{"d_mlp": 640, "positions": "rope", "tie_embeddings": false}
MLP neurons of a small language model. Each row is named by its layer, matrix (gate and up: input weights) and neuron, and shows model dimensions 112-239. Each number is 500 + 40 x the weight over its row's rms, rounded and kept within 0 to 999. Numbers have three digits each. A neuron's up and down rows have the sign that makes its largest values positive.
After each neuron's rows, "fires on" lists the tokens most often at its 100 highest values on Wikipedia text that the model never trained on. A number after a token or word is its count.

L2.gate57:526530440544456443510451569501530444470514531511457497536523546567508506464459505458523493492420445407462513477445582480545515495463498488534497503548517516471561581429499489549473528479502497472517492525525460563401497498534484543483431525435510518593484412498513558500541530470558498483502517520477442527487439530502485495514518417496467509429514509565462521432458499540505518522567
L2.up57:521483474566458403448471510532487515516498511526435431547504504480523503552513502540511480460456469559438534528442567513485506523482504505505462513523470567464476509494533498614484521520468438545474420492505497498483520581537530505535427486514491554524423514524488471562487557519510547464425465501385516491484553543541465474501505467464454501472528465507479470553446536446481538494548
fires on: "=" 26, "w" 12, "ly" 9, "-" 7, "ph" 4

L2.gate342:453459471471507451521502620476536579512470520491522448444523474527507449472516524444442589564517514472506457517506463466500465518514489453597476514442552532493520528498512507484439447440516490439516529482514476502495489507506427534514480511486474506498459455456554446542520507470433530449525417489450488538536436504505520423541522529497452439449494521525487451541535536461473502489490
L2.up342:513452514486556459467539402493482498481449538448442441454514499470535420496502476448468482432492532496479522577436514497454500565452483574499493462441619445517534514446504605509542451532473443541539521486546488492522408431473477526525520510528464568453492519502455409504504471505536527521470498534489524500508513441514539442540562501512539480532527539536493447485559502492519515496502
fires on: " and" 47, " well" 5, " &" 5, ":" 4

L2.gate344:497402554489444492524479459475472487446545439563538486569466529527421532518479563557468525474514487553515486385444528532544528453494518454555489475486472453496437521505428540510485453534499449447436561477555541451519512495496505511526484497559536536523574496534512535479494547529475501438556451450412449472503482424500533401558529583560497478491489518441466514491552500498487471501497
L2.up344:501502456520545439450532465548499471521495434597476508568445440459473489558476490490523497406521492472500500433422452472459550496508485536513626518501569467521549471508462509542410461512461484472462499486512511546496516527491470511467548538445446467464521519467476472454496537466514501472455530492504472482595510469560484540437497536501500443526491529570463531539548597446532461497476
fires on: " |" 61, "th" 6, "2" 4, "3" 4

L2.gate565:543449531541527538538511577524439501451430491455460544519512573444519513536523487500425392573463500516527503527478457477481494466536468448519425510531461521570500539450506495523507495512468490535587488517522538538516559546489506499487489457509558529464498378577471411525541547420566524532524478399476562503541500491540525436473392553481469498511478493538523541589515440533477480414542
L2.up565:490437517518525506504456535459480506519439484533567555540491543397473595548498506516414420528510458491484461523501452495552470455488523501491484519537521527503469507549483438551523479477480514594535570491520451490488537458442495544524450508518513464460465462490463433530527492486490516418539569511528518463506446413504442435472439524503476511507383466510485515509517451493505518498505
fires on: "==" 32, " ==" 27, " career==" 10, " life==" 7, " life" 7

L2.gate351:482409504478486503572546519427479478500552528503543528504441476530523449471541534496520533482507514500517547475504542467537462440553570518465448517566565490487399528516470536470409480441515469529472460499517439604545561501523509501530517486507551407508547444516490461548534481516498460440478387551533516487468461453507476494496412522495488481458502505469492460513483480553528488524576
L2.up351:448420543536482467547542566480456488491512493495520514478430533527537531479555484466499513436593524514509528463524546486600517471528564565509472512462499507538471489572516471514414479468544526432477474569476406600491437475549446514540514484456494402543560476541470533539571473511470553433516477506536537468475420446466514472491463504482505481458505561517483496448491503566553531554488
fires on: " ==" 14, " while" 13, "==" 12, " after" 7, " History" 6, "==History==" 4

L2.gate285:420563547510450473483500546523559452473505519525473461527399489463410514495455498503502439534480505496467516477523549496469473470496463494440511519519515544519478426551506408416486477516479468545468500528535482502540516504464517597485461480451531475511486509516512520561532474430462452526474508512507451513423512551517460503464496511388508520479508459564493406485517528493473515504437
L2.up285:487514446505483510433495489570440546539512453535439533498431529461528491583564417532510492502467557462516566489428542539492448546546554500465511505479499472564540558560514540485569481528510532489506422492532556513484478563544464576442515524487516571458482458491477474469520586513510525363524556528508473482493511536469488467498465535534476511506452471464507494497482491510473549544556
fires on: " to" 51, "oc" 7, "g" 7

L2.gate113:525428489472532502446478540486484498505497493471567485496543465492457461448521559460480498546514452546474501439424491479506549497532517530521514559496453483477526434488457513492517498524407509474513527468611465508540564536463525505510450492586522523518459506498476515515473496573527525488464455548430473487518444489544483588447496490490429492468493418411500477469487568514589505479489
L2.up113:526497483496511523514505507492446440466462521462475476569539471508471517474489501479410466511471421553442468507565478496489512475483620485500530549542431487470498484471480493488493567576485481472430454449447509476521490499522518568547522495550429623459453424476484443486479462521491508521469475554424511500485472494533509532529489469471534557514558464405490514527455549454476436444473
fires on: "-" 29, "-b" 16, "b" 10

L2.gate134:522455536510532484486518469471513455457485449550529549505502526516510502509490471540532526462498445445438517487477433529525486564491443515527540460459447448539499446514524481479490483478442550498490503488572446487516482455568514527510527526586511542453449545441484549476543470503493597493516551445543513442494399366507491496477553565558461458601496473493467545542560521548524514545497
L2.up134:552473514485459458545554479447503504437435514527522575462469449473498502595512460520546527510570504513432515416514510477471460556496477464538460580465452530483514445430476546508498561523471555495441528434480515489556486483492522474603485534549506529540484459527458499473444387453476486484557487490495533455545455474529469556545517547475486513504551511514507545494517489514582499548409
fires on: " is" 39, "|---|---|---|---|" 15, " was" 13, " |" 7, "-" 5

L2.gate199:447493508493489513475540537469519523473504490465522570522476500470528498573467488558546508436484526529493478452540549497489389477518510550501547517450524493546540524458535492538540477511525497491462551520547571519540552512506619419531554528552580514531465494501522475497483526527531484522527508456546487460461445488457496444474455561491542548540462418555448539405490470558535551519503
L2.up199:547518578486471548458608505480499511465511486524494596450477558545468493552527419481553513481483454466404452461430437495589424469557526489569481472463478479546516517443476508541475543520478482510488521459495505464511512510514507451506576478450443550503497507494432463529420494486526529472485512507562524515551519513538495416566528469526488482511421513521464528503540456545550437480497
fires on: " |" 38, "le" 10, "aug" 4

L2.gate52:460465468507474476495484462530551465527495545559591557507470446521544492532568534407481480508466499446463466529431568513501483531506546444483500527462467543525504505475438549459435509502538524519506474500463471498562532485470516483451446524552567507482493481521506494459458504497447462480480395497537531425491535467454484534447525486501482443516504473529453602466499490550544511438466
L2.up52:485498473437483410566524480481511398471446502540508508482494458525470477515632501495560491516521420474513501545521508502552531466503455495456536514480526534481483513508470488503518508547550518480452575539502493507543510533529502382476426494498545486481550475479364480435494520553537403466497476505442529540446495485439528508551504495480511487499489513518484538455460485500493491489506
fires on: "00" 27, "000" 8, "4" 7, "2" 6, "5" 5, "8" 5

L2.gate195:523524578514510516533564489529570504565461479494547502525508541569459518508504531472503465514506488523458525574549450520489525468494439589535447519518504482491581607456478471568453497554524448459558490476484526543433466501483528420426440443434536434486466551555488501476511558547518463428536517538473481559477484493455535456477428529485440542493483513435475536492513524535606457544471
L2.up195:491450488496508520496471412498479554499433527496524519582601489448488507493477614492471436511469393467466455551501471486485468468514517521446526535510595468474513498467491462503481476556455530500459536493509469440479522489474547523537575448545465561514442513503464506449511478538508541482538479583500506445523548499529500487555502592554446564575490504493445474521506464491539533495468
fires on: " and" 76, " &" 9, " or" 7, "-pl" 4

L2.gate506:488485549476501537526483487512444447507500548388426519534528510475521492498486507481454411450443409550516539476449457479486458505508561453457541505510404583536482534531497482538497468523493575489488445487529478497503504462458509460487501512450507502450466513479537459576486545519536471486541430499526512541509468547482506492506474508499448533523427418457582566486487503462522526520561
L2.up506:416536550471464530489539432476484414535521486474519514559534503538477487472473500450450482463454470512448488507515458520509501535524569472445526537543478537551456518519543566560534478488526498468464502427492505506583471431478524499517479551507530556505509489497532474535462535599516446453484516487414500543526522549483462417539483564523539453493512426519530554537489494527415544506459
fires on: "-" 48, "-1" 8, "ight" 6, " mind" 4, "ist" 4

L2.gate353:514393514535479495466477532489520500530525520508535569500454441451474553504562568504532505488520500516581506490566533452462530499413465511492518472498486463555498567492536484534518502530501532431520500538465467472450535549479552518492597505535445538543549594456462507496522417497489499465496545489519444503499502471528459533457428494489503413533501522500490419452518447539502514531543
L2.up353:535493506524571477610552550501437478549544517470526450543517456503524476527476516520518475512563531501507524567498495496514573558546424485470490515510471509442525495536515511544413511511522534503556482518486460446534499479545513458622503486497493520479495522533481472533444473520462553481511527509436517476511531590564500423442488517507421467549512537483524494434505410498513474487473
fires on: "en" 18, "e" 12, "ow" 8, "y" 7, "s" 5

L2.gate393:521432492515460487443455448453527559485496461507533517514484458509421518559528615503466554530518517478549529536451532458417504488573462488519508492544483479469509513469566530538498428447477550528497515440470565485507484428481518500610528502534485538552509505622490525488506509466477496514492517603453485514536495513562521501444517445537512385485490497508488489495513506454461427535486
L2.up393:397559586505568453584467572502442477491512496489485545530536507522538585496525503553527546475495519487530525544530509561494447515513569505490469501441472482525486532509558494502536547539506500438488492526531435495506513518430543472529497429526417526540443471473522564480502485486565472518542467501588511500520516538446478536527448574495485489535479510578518468446541486501510519488496
fires on: " |" 34, " one" 7, "ig" 7, "g" 6, "h" 6, "-H" 5

L2.gate239:501488473481515484519440573552613510445567524482533470561493496436515500468467451520487485540443510471456509418498471491467495560471510559539511495507476506504542476508554538484469546440508533508498485472544539464440412568511565614533486507439515469467527501506439583517506438551501495492486518502493460490531480541476514519450471479483455531495541521546436562475505537530475520463461
L2.up239:474561492497504547528528486522499475552513546459557524580518442471480568575510506500451458492444529530482495473452462495534477489589580553446465520541528485460456520524526469468568509463506503456535457487523550545471464482522449555568521500477499524492525545521486503529456559519578480504526570459574513475513481575510460439419471459576456413459534469544439518455497480506554563553471
fires on: " to" 22, " at" 16, " for" 11, "'s" 6, ")," 5

L2.gate385:472475460507554500532441463440551526535447421521550561564468467458499529522485491503558455464517519575449494474415480520495487482509474476507518408572502532509521473461549441545500473527444474482583454449463462520524493483479470485514510490545509481504453545511515513411554489553485485553460481564457537496484476511517539475545488523503548504497523563519487520498523536553490572441538
L2.up385:484493489500504472568488485426487506479479482480526462557431578476540531519466460494493522485491497573442482466540516480532473564536488484492524447510543466511455478472551502551486417533481525474547421477460457458531451489536457436563438438505519400498472474612506545424495502566436524510519432511483553519493444539520466475484503473478458516501559510560489519536507548465475493462536
fires on: "==" 46, "|---|---|---|---|" 16, " ==" 14, "|---|---|---|---|---|" 12, "|---|---|---|" 7

L2.gate556:513509483425470487541437494486472470521544512471465499578561491467484508505510518516439547526477461519554469488490492456513488434514551510486547509466529518432484543558445533448487551514580515483424451449506567455517452464507507543517416440482451541565517417478513494521480445555534546487590451496451488507565516448513549496564462599525471495509462397467467555487460496481501493487472
L2.up556:506509562425544472477413601485516463501443543514500458437491509477550489554571515519493535561521517522455482496428529513494479428451538466505530546476557432465538509503519531498483486439452482533543413455503514442461459510555497555550580439543516524599531475545548403560473478508600508505512453484470529438532515528513578523455560520494551464527555479503524472478502462436569482486444
fires on: "0" 12, " (with" 12, "6" 12, "8" 8, " (born" 7, "7" 6

L2.gate188:529499465550527510509464477469541541491485436517506544470474467517512434465463512554442518475494510473449539530567515453546533477495491497471497517563513534548457562494510491470482511491523518468436460445494487525491547477597562550454487472523479553502430511522477465474591546477555553444540557540495519499532538460568569465514497483494600534524494524441501476443514480462413520489506
L2.up188:430539523524537575493485461523581570452517445469525494507381517505463459482466459557511502443479457500508549504494574546460460426491440561514508508512505513552465519456567492478564488492547535520465491490545502531474489487475472548452486506530520525541424453561458458442485491563549497490476543504505544530537513475546484494503483474491562491472536507431459469498455514516494463464575
fires on: " in" 30, "p" 6, "ab" 4, "ch" 4, "aman" 4, "ern" 4

L2.gate549:521461490486462450515469464479504531476465453517496518449525505560496535542503552456486418479533522504456455505606495490480519499531473496488466513502547482549523530429471474560511445506523491500440512484471526492538586580485519487483494438500492539454486514528490526488441497480427436396487524544449480519501485611542520414438544435455484474469498550490456442424438462462538454503533
L2.up549:529480476550504473452475466516546496534479477515470438556500490536581512517513505509456537554513525510529422501468516498535472551459478479478545485503508474483456556482512520557535515492541543455507553427540502560543576501533554510485455484521553371536506495468523518543541508540417473478523465522443476454449447552531409534504454472438472465517525494495462463472479433512480478435504
fires on: " as" 21, " named" 14, ":" 12, " called" 10, "s:" 8, " renamed" 8

L2.gate196:519476464444510532568478447438485501567481518470555477511517429459508484439560566477491555462459498518566452538478541467496450515427477503492421456457516624461501499555503444490467513454541457410564526451446502521485497551570507492456507559495549453446592446528433530478438536534507506498546520499537510460527478477524507506568538523521545492570506443535458489521439471543503518502463
L2.up196:556582432495499499506508506510489511488487492492484549481578478486404587540456495559470508484452503523463486398500509519509532490424476514528408514397505485385518511515458536463474478473472542458465548477508540447494462564545483486495465505498500511468494514407498522561457503539497504504494470487513476494533586485429463520433466475450558447485513515582439512542547458544440496499474
fires on: " in" 33, " on" 17, " |" 15, " and" 13, " or" 8

L2.gate215:475491494513499506572452576506483518520416579466498538539512477429524490603479540482424523568483500534461509445500470542400511533475547469507505525544479508515441573537462470546527480508520443482512515463533491497531518529502542503500512486568590514570522493566479524540433535468520531484487527423423467494550520515474527526494548520411497432491522526449503474479558477572509473487492
L2.up215:431555535542490528505456498513471536506508549523396483486539541545513553547486512466494476545461430514481460486535479525426532478506517555486529518451529569540504521467446484506471462462490508512476465441495544515471463449447545527543461433569509565512497494484599515491523545493474458460530489478468472450597561551510488494531541506459486458476501535513508519527467531509521413467442
fires on: "\n" 53, " and" 11, "," 9, " on" 5, "ly" 4